Part of a small language model's weights: width 320.
MLP neurons of a small language model. Each row is named by its layer, matrix (gate and up: input weights) and neuron, and shows model dimensions 48-143. Each number is 128 + 32 x the weight over its row's rms, rounded and kept within 0 to 255. Numbers have three digits each. A neuron's up and down rows have the sign that makes its largest values positive.
A block is one neuron, or neurons of one layer that tend to fire together. Before each block is what it responds to, as a language model described it from the Wikipedia text at the highest values.

Responds to: Section-heading closing markers
L13.gate30:151144163134108126083103064109185202139118186184127143153133141075115165104085136154098157152091096204147087147146165102176164110076124173166058124220106152124062109151125153116092203134092156122088115150133155122201182177108149146114159126123172077168185153165142129115140139159140096100
L13.up30:126175180110159117112135154052129111107108116103148178142191134129143147130144144132115124126117140146089111158158117075151188146125148098175138106173112129121109115112091115168147144104161154065118140098165125143136043129145139120089140154089151080150152155157106126110116084148110117129
L13.gate197:078234074161116168197154085161132147113183154159121110086150148120137165115133156134097120127149141124134120155103106122086065117145126123105170130151112197153146159096086111119119126150141130123147149112135152158077143146125098151167146171152196123127117149144142090102122166095137135132
L13.up197:124148058115130106121104163092091113156145100164170152105119140118103133146055160174100114112163113081113109122052129167147114065179128210174087119154169179145109160117121091097143101117134141136089116108198167098166130124124111132095134099133088125136142101125152157122107220129092164111
L13.gate297:154157078060080139154155146124178147109100104130177120114101146126142184053123115122175134103123090152126141109085148109211120177151087120104180114083075159085157116089123136123090119114193166150113142117182188165111109114139136116092182118130099137201082110180159070103149141120151138102
L13.up297:147147111091136094118111146095111089096137112164122121195141103104170125143133163163119078203097119159193086099131072138142127135079202196151153076141168122125105121118152194131130074123091106172103098145154148175149136095143087195114115082084127097143112143203153168142157142133125182147
L13.gate378:149119129134163130136098095120116118113182124151076103136106141108090168044058114101172115136145162157127158131121107082089143174096131152187135128160158128122127092130099127179150171132167210125175107125123143140112138137122181160134218166127199102171164138156103113074131115198153155105
L13.up378:106138067082124111085071084132165110157183118096127149100111090131076107129098149101075130135109106126124129131115169111123091131166102130108189112134134087104101128119192112122147110155148123158147051105117112038131168076097116131181179172130150139163111121170159155156139168121104100056
L13.gate434:129182070108115058073160091166134118134117094121182090135167081131197161127125120172107125119154149101093148072084111093110234152118154129184149112122135123132121152108125147092107181126182093140109090127147157135107107111131161105170120080118111111159145121153093159132164147114169132140
L13.up434:148160139142113118136149096128144171151082163065123110138115130161111115133072176146206070143203126156098147085113099179098157105172111143157105122133118126123083102127098103091143144173105175131124212097164089109133121099106115155110138100097104122114138112117144156138119139122127142092
L13.gate686:111179105088153136166120141113099093149109082127136180093176147083118138114202121130127175100128118080103124149082088084086098122100102141123093117135131157111079180098134140106156073124153127193116100148134087115168119153164149150169124117169182083193099113073101098061161153126126089116
L13.up686:129170140099168047105118109130105118169157089104143115167103192098166127099112153209047134063079116112170148105142121103186091172167113157143158131100151135114121175104158123124147153153131089141162140132160178147159101133091148124086142069143115156168100136157107148141139115174097123192
L13.gate736:144109154156137113157104098117080093130107125147124157093079080058055163130091107159120185115129142111120102111120138100141056174165116145126098075129121143097155151080101149155155100107169177156172123113147136122144209140152158149093102133121114136107117114188110166084132108194089203210
L13.up736:111185118121082144153108182134174115134134117128176089091112175115084116132120088108073133107098149104150142094103149126209106116112115138134072199132167148100062128151160115162097118152134167115109101158104068125126109119148102069065129143132108079130137083111110143145134154147081163127
L13.gate770:122139139119135159118129076081100133187162195104178139059173167064122163154146172124140082111104158061134154136120062136144162145095066145129136116137136136150139113183114152156102083168119158072131147117113074141139205116142151050146162121148139058143170120128134146113120074179112143149
L13.up770:073136064177053093106146139170128136118087148136114113115103115136170116142136150153153118104192146096118057100044114130151133163144170097182111112176121093110125160162162175102090082150141077153137120155154174131095142150070093137037094122152095120149172103163132148117186168097186194092

Responds to: Noun-completing tokens
L7.gate337:117142136140187155123129104143133132176079134154082104116125132147168126131101070120117114106160119175143136146183156079153138144099101139142139132123058146083162084135117137167119123165128110171157031151138133123177149142128123106102101146087133140144116095137176118119115120152106175170
L7.up337:100139144100149142149150142166127089139143090124109143203128161109142098135087088155128110151163137125147087116080144118152143090131144156088154134142034135156122154079084089122149140090121176142109082160152127073128137184162100141175127106088139117121143131150138147129115116144120140107
L7.gate391:112147138136208157125118092125053128142157112152153088078111157124179161098059131152095187088034092126171110106203134093109098151108169112125092086132142153110160125102134170143122098110108144091091066051052088172151091176117094161121097134075119116105140105144181179129074075166121110141
L7.up391:138100143101181081109128144151128174116115174147123132152171114110136119111124187170109098161108121108082203122109088104059142148134120154149155125106137139112185152140136085175182140121144123192128035121163116161179159100066100094116134178128146140114085096124101151129091112142125143113
L7.gate784:163098132168160112123081119111144122183127217100147108106087160135068152170115148083133125145155169152136124046125170109157117136136183122080094117142096164112135085131195158133101098211116164118152082098165154096130153114141132107122169102119148109118101098148142105124137155122097128114
L7.up784:172088172109140175081129100071123159082099117129132130187105107132152102150119130144097137119132173169075116130141176106137095105152141200086125093136154125130167148082143160070128150141128099097085146114180101149104065160155087097153122126092133143119167108199122136094151163124165105133
L7.gate810:099119133145161106094126122122162121169123156157083201106133142179145167140112127070097178114066091141170157067157062121121149169133117196146108169155134121116149146120158105077162138183118120195115102122054134145161124124126114101107138134145114110124105139177106105126109083162102094093
L7.up810:157104128089158069165073088111157148108126146095104180123105172148080117082108130132101158100146096137136096111103154074085105219130151162090150112146133178106103162083163179130176096158119122155118123122123145175190123144093086154112106150071138137157123148139130127162093087205132132148

Responds to: Heading closers and word-internal pieces
L7.gate21:127144139134135091047073147138088122115130138155129110107132142116113163155129079145081147183149175105178173129151122176128151154092070137220177052119089207132157154134183111158121135108182144163119152106167128134145091120116099071068125125140151144146127102183184151113107129111134149158
L7.up21:125128123119161131143202159102107130115118108128244082131138118128140148087108109094118110106173152156051140098163144090124157133121126167063110169163101148094131126108159166121141121120135084181147111102145172147168114077134132119072134150139180151158129126148125177192154144110102167224
L7.gate385:082119075149103080126134134067128120171120101152187130132164116091144202116138104134087169109117121140185138142091097060185167117171077078136085113133124139182148126096127149190130073153205127134110125091216151129154166106171128120091141123145055162135094115150124106129128141104175145113
L7.up385:119184088145135107135165125105146166112130105143094114140103126104060129128109156094135131132064081163157118146106122193119204101114137117095086125170099131105161135135159105193101121180089145140151109115178133153163132088119101084112199168127142143111113142102114155142128129099164126155
L7.gate653:179101135157135119075157209075094103106082146131087150126068089107155127170063128129112162084147134195158165091172138118152168110112140114142133150169153138183160131114128093119126133115131096126164138124112107106124187155139131090148168147106034107107104137118153170127134121145192149186
L7.up653:109123096188128096139120108094165184130124161137080083132120141153105103136116124129144120130174131128093153188131157066127131159181129092158159147137100121159124088105136100137125111137150166101129144142139131095177100193147119096136114125137142159114095118120130119133119096124195170130
L7.gate729:143103090110131197116172128084139137124113169104169170141096109129101176120138092005159139076121088150155116080133088144169144133162074125151107142143083179120120156121133135094123104087183097113127094114168141154056115123162129108136152108124104121126149033132115129122114130136097166133
L7.up729:151127060159127117078112131140112207163147124098156145095101090068139087098115174125135126139144159131059182144190101159158127138158096175156109077199090065143102080139118116099103130171112134174119167091093117100131115117086095060186115148103108108145130121130166195131116115130112134117

Responds to: Pre-verb subject/adverb end
L10.gate187:139156158137151145165108142133117081206095173164118069099173162083162131170082157160117121126143102113129144142162079086100161181145088154167121109105147167120183118086192193121148112147133167131112068102090131156106136120139115112129204090111178149135112134131113109107109148137105201121
L10.up187:106141110105086145181122155102131165132131156121158059114159135065140130150087124087111067143139131142213127141151148090123178114153122150153141166126125147136166177134195188095128130135126150124140096141124107158088192118141136140150168114120224132165100135090129090097084165160112146149
L10.gate206:086130119146126159171126077194145114116131156086045136156109169058183139161083141123128077086131098103149153089131150134137107224201092175097100155110135131173193112126130162110132111131103088175064135089099123172100130111141127157131137158143096121110150157090170117153115131113101164138
L10.up206:126139150091194213140074120161176093151067138104106139193181161115119079130133130159090148089168134106162137136147113065097129181157120138102145080115179101134159168114111185099110161106127135169099117123122078130104155167132102134111141116151174148086158163117089138149043181108124128182

Responds to: Just before main verb
L13.gate60:141083112169162123042074114142141140180144127111151071159169114113157141159144104068129158123116149154181127124088137097124107151140152163113121166125146099095111086122127173112098081155132109132166129120100138135123118183075179153087161147101126165211101139144146126184210115139128106180
L13.up60:115140079134141099134132112087126153174166127084137164136193109050127119086105128144049172089116145149099120139133133139093079123122166167193092150181137120164128086097080143117108120120194106082137112058087094190152164143154165107180135177143140078117084146121134147064118140170108095174
L13.gate117:082129114132130162100151118149163150157102103180112079115095188137135119101125158072131098123115133136148109152154140101138184137088129119139130166184149154154136154098119211069160130141126155159113121163159161141121164030208176115114119081136127096094154161077180116129136130128161207171
L13.up117:095159166118120111128130165106093120134081167152112095171141105178183141101131140172121117045125110144150194204135164154132144125133109087102125101120086156108102150132154124139147138129187084110152116201107125128079141120117084146189135073096141150150121143093096100175100165144115087122
L13.gate295:108098172159153169080123112089111122142149128085155106140073091158158165138098148106100120138115190090150118098140046166089146137105119158151150100104151176099150132128204154103132205165112143151159132107164115148161168121174168184136073072111141119061135176138105119091107170074109137157
L13.up295:155158109130160176024110140134107149164176143141159177141115048165158154124145139121129125169090126061126127103150127104109181154158163140152134142078149116103166109067157133084173096134132116123114134108146097162159136129154172179135103157109132122116131126083069155172147182157097150135
L13.gate346:154126135123100125130100127157121149105108195122130150203114043117146172162140133135198087126106153151183178160148136133176158092154127153128124126162056136068138090114182107106156161173145118098124189107099142134123081166157180154129132122126169130136169132166121130086172233080086081124
L13.up346:135123097161100148070136188169124157125158154131132113157099058140126139100087098101106155147148163108153121118168195088109163124123124255207101141117182110091166116110162159151092151132170150128135077111146104142186119154138097114184128140102091158150138179131089157143128154167132090096
L13.gate484:176103095038115100121129097061145101106124146119095157109120098171046165107137163118172155111163172128094111105111112059117189144111146096059107180129136104120153117136098141107097154172105198174114127119185063142143144128072193153141120106144163140151185134102127103065151115169130112131
L13.up484:197116120120134143148206135121081151157142190070080160132152134176103150166121083129092106149154087156117106129165131123137120109103166091090145217120134154141116178109111167110111188153089145087045110153085163194116220166126168121172131127121151128079114149061136130097136081140133133119
L13.gate626:133127123152132174084175135138158183160111196127122140074104139147182152100120129154102155108176122118098121136130095126136164167164082140123084089063128085102126127103173147176134143135108153056128170134105112130138127134137138147121085139084159191111114171168183134148183160140176145171
L13.up626:141137134130107107123114093104151073122162120085111218127126161139165144106120107146123094185120133087184104148127153114117114082108110170148044091134151113133187139121147091118153126092145188105116130206163080130156076141136134152158167114165167110023046126174094117140119194153176102131
L13.gate721:154124088159122071140092131093057152139190100127125108163137129130071176086094158066160129086096145102111177178172059092152158166120073124124085165123124150191169144094145123097133116136140107123153165160092136129090151086141175107127081159157145168125113148160120097181156121161142122126
L13.up721:074109078161149100083092153059109130123119125118114132161070142117161152102113098121146104111086142153121132117193099124158087069159178181133148171082144179109105107084082162135115119153176161090085112162101081113150147186140130143145113098127122172126158165111107054149104138158205092170
L13.gate722:082126154085124130109147110067116134232126144072116136106126154136147179082181117128161111099128185169154118147146075092114151112174069074090124113140104162072135157160185140172148135173123114111127158095114162147058188163150182114136178024118086106107133121166133135125131096116125086127
L13.up722:117153175123151104068138207182089129123156157101149119128102136132097137126149139127130123126074095122150193057169099145130118101159070123133146142149153161115148072129211160147138072096123129116105037138134109113105138084116081125154170116152189117144170161154130140109151167165100150130

Responds to: Noun-forming suffix completions
L10.gate493:176150134123162107096150143148060144156093150143164092115121150124106122160116099127105147172154156108153172123134135124157136161118153133155140080144162185112144184101209122078105144141209154159141128103132126150108111134050098142141130086097115131149116122237172138107145156150131142122
L10.up493:138073095142123134160163116146112149161087139146113140157126089129101134198061099063072141124133106144157157113133172113122085148075149122130125111188097056099121150160135134118126147130125130183178075086117083104085186077123098082137150064092149092133122132142185132120139151119155104067
L10.gate605:102180129135202118112059113160105143149135112134109118165138113180112152153093152109097104145137164101064213150168145124125138175079104133086163065144163151152141135133138120117176112144133134142147148067143115192142113161094092086190151119073130081148065086180131103130057084134035158103
L10.up605:198126139124127128169111158119133148142130156149099081196137154128128132169052100085109174114183170176182125158095139123130078161129120112141095029195170151140157158080106157120143135114099134115142156182109078135170107102142118135189147149124159153144096154173084207148095119130130081115

Responds to: Noun-ending word pieces
L13.gate39:153093172147086156125102105097065132164145132132092142149079190123111135072123072153142152134074170127115149053117123125127173191152144141083072149126101162067140147096135120164102101109127163109084122057109109181083125099105152178138106150127171127153135179157137159095193092154102100109
L13.up39:081142130158136112185137054114130114190149161255094092116150145119174121138157137161112107118113134179138127132162130096097151214121164134128110173125186145099150130149127151141152210119082096153180158095108121165136132152149116112094053125123117133155117090155143090127093115121128111132
L13.gate211:091158107116131087073144120107106114107133188105126112116126137152087146099112117137126167128112158135073059077193186115118150126169158121165100146158136134077110088087107144172154094125089120143201106084104106139125172081083147134043132133148168129092120144143224035063177131177083160113
L13.up211:111104107173140114103189161112034183175120150152113087106113184140121109136099039115075082104099209142146143144128169151120172080159138142134139143088146072108198156052122099086146126157116200110167110121134091094115116148152107115132135163137179096077155138130091127149125131130133165126
L13.gate283:141181077115175131099112125054074095160129128119053071123117153091100108100101093121139188132118150155126053119147161134160136120188128112116115152181143125116134106166075131078186116160148145136165116076065162160135213081094169122124181116129135179164089122147163110164143142141108109103
L13.up283:092195077147119105079138099172107129115178099116150071151124116169092113120128051164078125122169147103139145101158123122146120120193127145115120121163116122163145158116107105173153115192115118109108177100087117133095155129165144084081151142133143137067147110134116149108107127129068129081
L13.gate417:108159107145127127141163097105147154193070114086094175133134123138136142129104156084085172121198139107178121136137109130111201179140064177157125106112112177126152095186107122177167123136080073121088094121117111177123111136150089093143102112127172113083086098105163151093160169107064170116
L13.up417:105115117122132137139084176123136130208117115119092130140089168076156115100116121079093075088125128056139151086130084158134113125130073190134113128156126190175064175097198073120151036130148090145177157169101120105101140089155125129126133131109159148135131121175097211096126132044065165128
L13.gate511:061127150139180144183128134113126151099084146112147128120152161145161123141130075132183147112128097171125140099150129121165093144147138168098082168165133210154160062107132111163112096146072110177145150125093157180144139149148169147141122136094175089111151133144129113071095135174136141135
L13.up511:153105096115172104150156110166117159173119084122138142099112137124113131102077153120081094149111142056104127124138110094145095087193115120194112177148186110132197166171148149095129179173115195116129066143084105196095084142100152093107115079146102043139108081127139109116168159113127158174
L13.gate635:095122149111171142143190154114110131126128081142125104125166187060094154138135162079111087162135182150171130112115113122115095221106122131134101160133143167153182081126115130196130061138088113117164135032116104166144142120102101123119083118112143063146077194164131130100089146149128220152
L13.up635:146129106093124093072140121126076180128159129156125114137087165126131132142160164158147147110104134137171064130131103142154150131136151122175138115115111109083182142146173157149100139145217138094103090080122078104106157158053148125115215157158099106174127139127151058193141135206117164124
L13.gate763:128140115145198113089107089120124129141113102143099107112173164081137133178117126133060135137132102173172110125121191130071101134109101105123141138157118059103142174107153137164120138160158116137169109103138141120136194159119138136141117081097168116126123083083166098120139121174108172172
L13.up763:108150082133115128091157111142141127198088167174116125130112134130110125168123145130137190127091150117091099069187145053161123156128155141098130140154167102157140164064131123196110125128111091143148179080131099128170152140140131178117121148139154163064173073159163042095090068098154185167
L13.gate795:156177096099150134136133108144155087158134096148154108114114140084140138157063127149143131120218074108170122113111098063126170162168120161144112147130162140101102107187088118148126138143152071121172069190083127128179074159122144145090163099107132120140117113137109100117137170115090130152
L13.up795:158132122110149090093213171130095185182101115108084152082071183178100127144141132092196136118129105134105176109095095116127138057072133127092140187159126063138105136127146129095113152110090091106226118176129080115105132137145121141159131136062153188162127089171052095134111134091109089150

Responds to: Prepositions before named places
L13.gate41:090147040118116156081126113109111144146120148178155153133123112156103139165163102104127142185134144167168105165203081101139140153112157083099096137083119120092103115108105168141145149201164135174132112093176151168093113084093161083077135154141104139175164106131193126051071134086199101146
L13.up41:146114114092096133128076121206090181108113131145103080103078142085142084146080158155159143116055162165110170143116145116086086140091127166064094123105113077076135122166144161091132187105179138136122166139175123094159140166202172109148093140091110145121128134140118135152060129172120162175
L13.gate260:078172138151119079147134090158129089122145140092143218130160094160084111155151128165122204106145137087133134150124120237116148134084097160100135088117098062052178148166086179071201093125129110114110135123091123090180127129123124111121124102166067105091119147151132079190143092127117153146
L13.up260:108129111118112175119065104077182113120097130108158158143131127105107106143184176073101159111118118085160143149110132063129114084128119161160090108176152133113086112184114184131174187104093174117119134117088125135108079174116145118110092099100085136078099144066127114108124139190102179135
L13.gate300:090139095141098188138151135125094135179128166154166155134097116107108160130122143133177165085132131129092141111147073148132159115178133177107119133104098116106059141094137150100071121135203139110134134120114163109148187156099144176122153104178118140129105102166113083139216107181094120142
L13.up300:146136094079137200189123186097098180103121085169118130081108126119146130085136132136144178107109172097067149182152079191067126057172174100164154134015162154109159136139070178142156044113117132166176137103104196172125148125097104096109120107158143105149103129170087076157100148135153146137
L13.gate497:122107184104126176134146128194091108120150146164177117135123122092065161152189135091170152141157157138179140145063106097093138137151132156158132165133138099062128129133071133136067103118059113129167105113152120144126185131162149199077061083113059113171150119122150155162128117092094187107
L13.up497:172132157153127029133149102118201054144157156118054065185109120075116151189089140131132161129132112125132129124127153149141098137111101079154127143099137142098168117162133174135106171107143103169104125115083142151091129177135112099084092142159093113199107144071147084133105149104084125119
L13.gate536:148071109144086155156133111078133152129154097121177117085136116142124136182170134128132121098180149081121175178058122096154101186137139166135073118139154117130189145142131129170119079152176087106118160082141131137152122113102184114111098147140112155117119121107171097103153112057100145101
L13.up536:119120124142122158109087106118191151162107108125127152158144111120107124138132181181164136122192109126156084173118135132140151129137107089145108140093123128111177113177121131121102087170144143126152121176145130139139120147093162121094138118132061151197084111143190097084151152118101157123
L13.gate566:108134128160113155151095120140166090128154130205172111135126130066109131111106101118114125091092134128157164157131134119140112118114114188148144176074150114083135120149144108115125174158167121138119128177122156175084132104115149116107139145129152089143142153214134118165135172072074151131
L13.up566:063123103134118147158155138114134141125152098116133212104103110182092105104109135166163175070166131128065085158088131158144141155189168142121160141182083138095145121118135093116151056099101108140134159135108142146110065090089105119072101122120164130163043176074157101123102163108093094136
L13.gate793:121095122130131128089089122172122135090122191090112179085104148101161167173132115096107102110079104176137129155085150143106087179104102132106076138159124154175128101170140152165137106115133103176099126143115093096124109175167117105121080100073092110156140088099175144143124122136076138112
L13.up793:134188099098081109091169191111126099096156159112186167117096090149175142095113146162103112039123119100141090102157116097136118121131144143154155131112112135178076143136191091109148134095143076174110134116124111109170056105144122153143106140097164110168129120174146098127130077141178100145
L13.gate808:089145099142116192116123126084069124107121130167146087102109119083114157167136126150120071122119169112139103139122115160184128175142146129120144119078160093084128203140137164053131119195143119134096127136084139119076076113127200149116115157138106145121108149134116155120184129095118120151
L13.up808:163092148101138108154089106125129106140160177112100125083064173164138116137089095103120196168134113091122120154197108143126128123162198158118139124126125090111142115161141195106169099189155112123131167148176117142130120127093141107122121124150129143137040118142202151154102145119092198164

Responds to: Title-starting "The"
L7.gate122:125150113151159114078101181144163120133087109127116092120135164127114102097134116166091142048142134118109173202091127185142114141125165097159163150142171145109178144097138157151142127178115117081145144100109113114121133132106124151092087135155129091181074089142180147155060140073094152142
L7.up122:091093105122072115089112154105114111138192158132165108145099109077127121128093156107095115178182082181127098117125170170110156169107150071100155121128130142147099128191092202118139137105129115117113127141140162107180097190171155084097090135120111066186123108094157074151068158118143118126
L7.gate168:116066142168159103168089091121094120094133121105088132122086122144104132092142150119087102078125160225083154099108142083175125167183099082137117152134132127094176111099106123124087156163115130125103174124139135144091112093087098069157083140156145138070114125195161084113123207138156117099
L7.up168:155086170127077138114038119163119125156096094137130090107064149094122130119152152184098111102134213124115114105121149129144186143112161132202160182182135166132138113160153145106113167125148064119145123103117181157126091110060142152048153159106100138102105144106126107114062163099075121157
L7.gate438:119146165147087108165126102155105152093133091096154121089174134121130117174108148192081136144103092210141120139092101102183097180170135140173091144131165118123140109188109126092090168126125152104153151114110175183090149063121124158105096103149132103205091143120102090132180113071135120054
L7.up438:123139157122111109104083130121138055182158095125155151166085132157199163089090110158084141129185112147145148156117203117153169141075166132145177105113188145159127067082149098123116188139179150152133138152107162147114073156173112106147190135155112164174141181154129073144135124137179148145
L7.gate611:133129129219183147168113125139119181126160097139144136114064109170140126158124107122101152112114119165086156156164085129093125118148122109188141133113104144086115113083069156135216116127130195080136145066131043138103121080114138105086129119147144113133111156139158101151092108139095055103
L7.up611:103124100184130171162133125136147094124118122119121134117088130101076068104099110176147134131134180174097142112153142113113110132099120112163119128097098152128123129210093136176148138087130145121118144125116139168133046183085158113095185186170160127177105147117163129197129099097163128099

Responds to: Destination before place names
L10.gate519:075122166154166145127155123127096133083079147189155138160100111055125140160154155113084145072192142129148115173158200147125114174090108115137135192115073086129138144153196177155129109060114092127152116170099160144095100012144123163144150136113151026130121157086180125123138162143184172103
L10.up519:137123124139176109158167119149165165069098113143136132122135134127100130112230110113108120123146155051094159191136119099150088139059137073119130170111140144144059118134154115175142113103051118119130143087126124102102125145149128141127156193091133117139191136084181124086122176134152125156
L10.gate585:108110196127102139138132154168101129121071156126095112081122135053125094154092107156091123064156164141121122148111083120149140147129086097158176169124095113134199111168074148156112110155072137090124104084134184143101182106139130157109117109123125134107112145165197126151097162118065099143
L10.up585:090141136132134106099160089137078142135140131188099167115149141099145162151124197099126135093113110111100090076153169141104086178105136130067167122167168186159163135049131120075166053129115035137139129150102116064141108090146128085148187151148166081078103110112149079139155160142126151077

Responds to: Predictable continuation tokens
L10.gate155:161160101100172136098141124096111148144144078122157157096134152094176190088170114037141172161164114200168120100153127095153129111143081151109059102138120153147156108098083145104104079104121126242206138120105087123111173084112065108125132088117099125115165104135108153101124138074123133157
L10.up155:093136117134104143121171153184183147189118096124127124106115129083093116147099134154111169124126099126123083157087131087139107206177140118070199146154113141123129081160079119109195148158205110124108116111138129110114079103134156097056146153193137192175140147118158106126129196154156155173
L10.gate490:119130105196134133146167174138149089147103126131161154112195170119120195078116139070128143112148149176135175095087123132165179162151149153168176049097096145128140151127135112167116090184186137122103144097162074084138113104126161158204063141140108165173087095198108166121159084189138118211
L10.up490:058146107091122150118125160141169122091135098156157194162165164067090100130085181132088173115129197125106113141085145117095102120103087141149153141187163128156137128132080187081141090139150073128113152178141154108144123100154127093084148093083111096180100127070184099136159151165129109178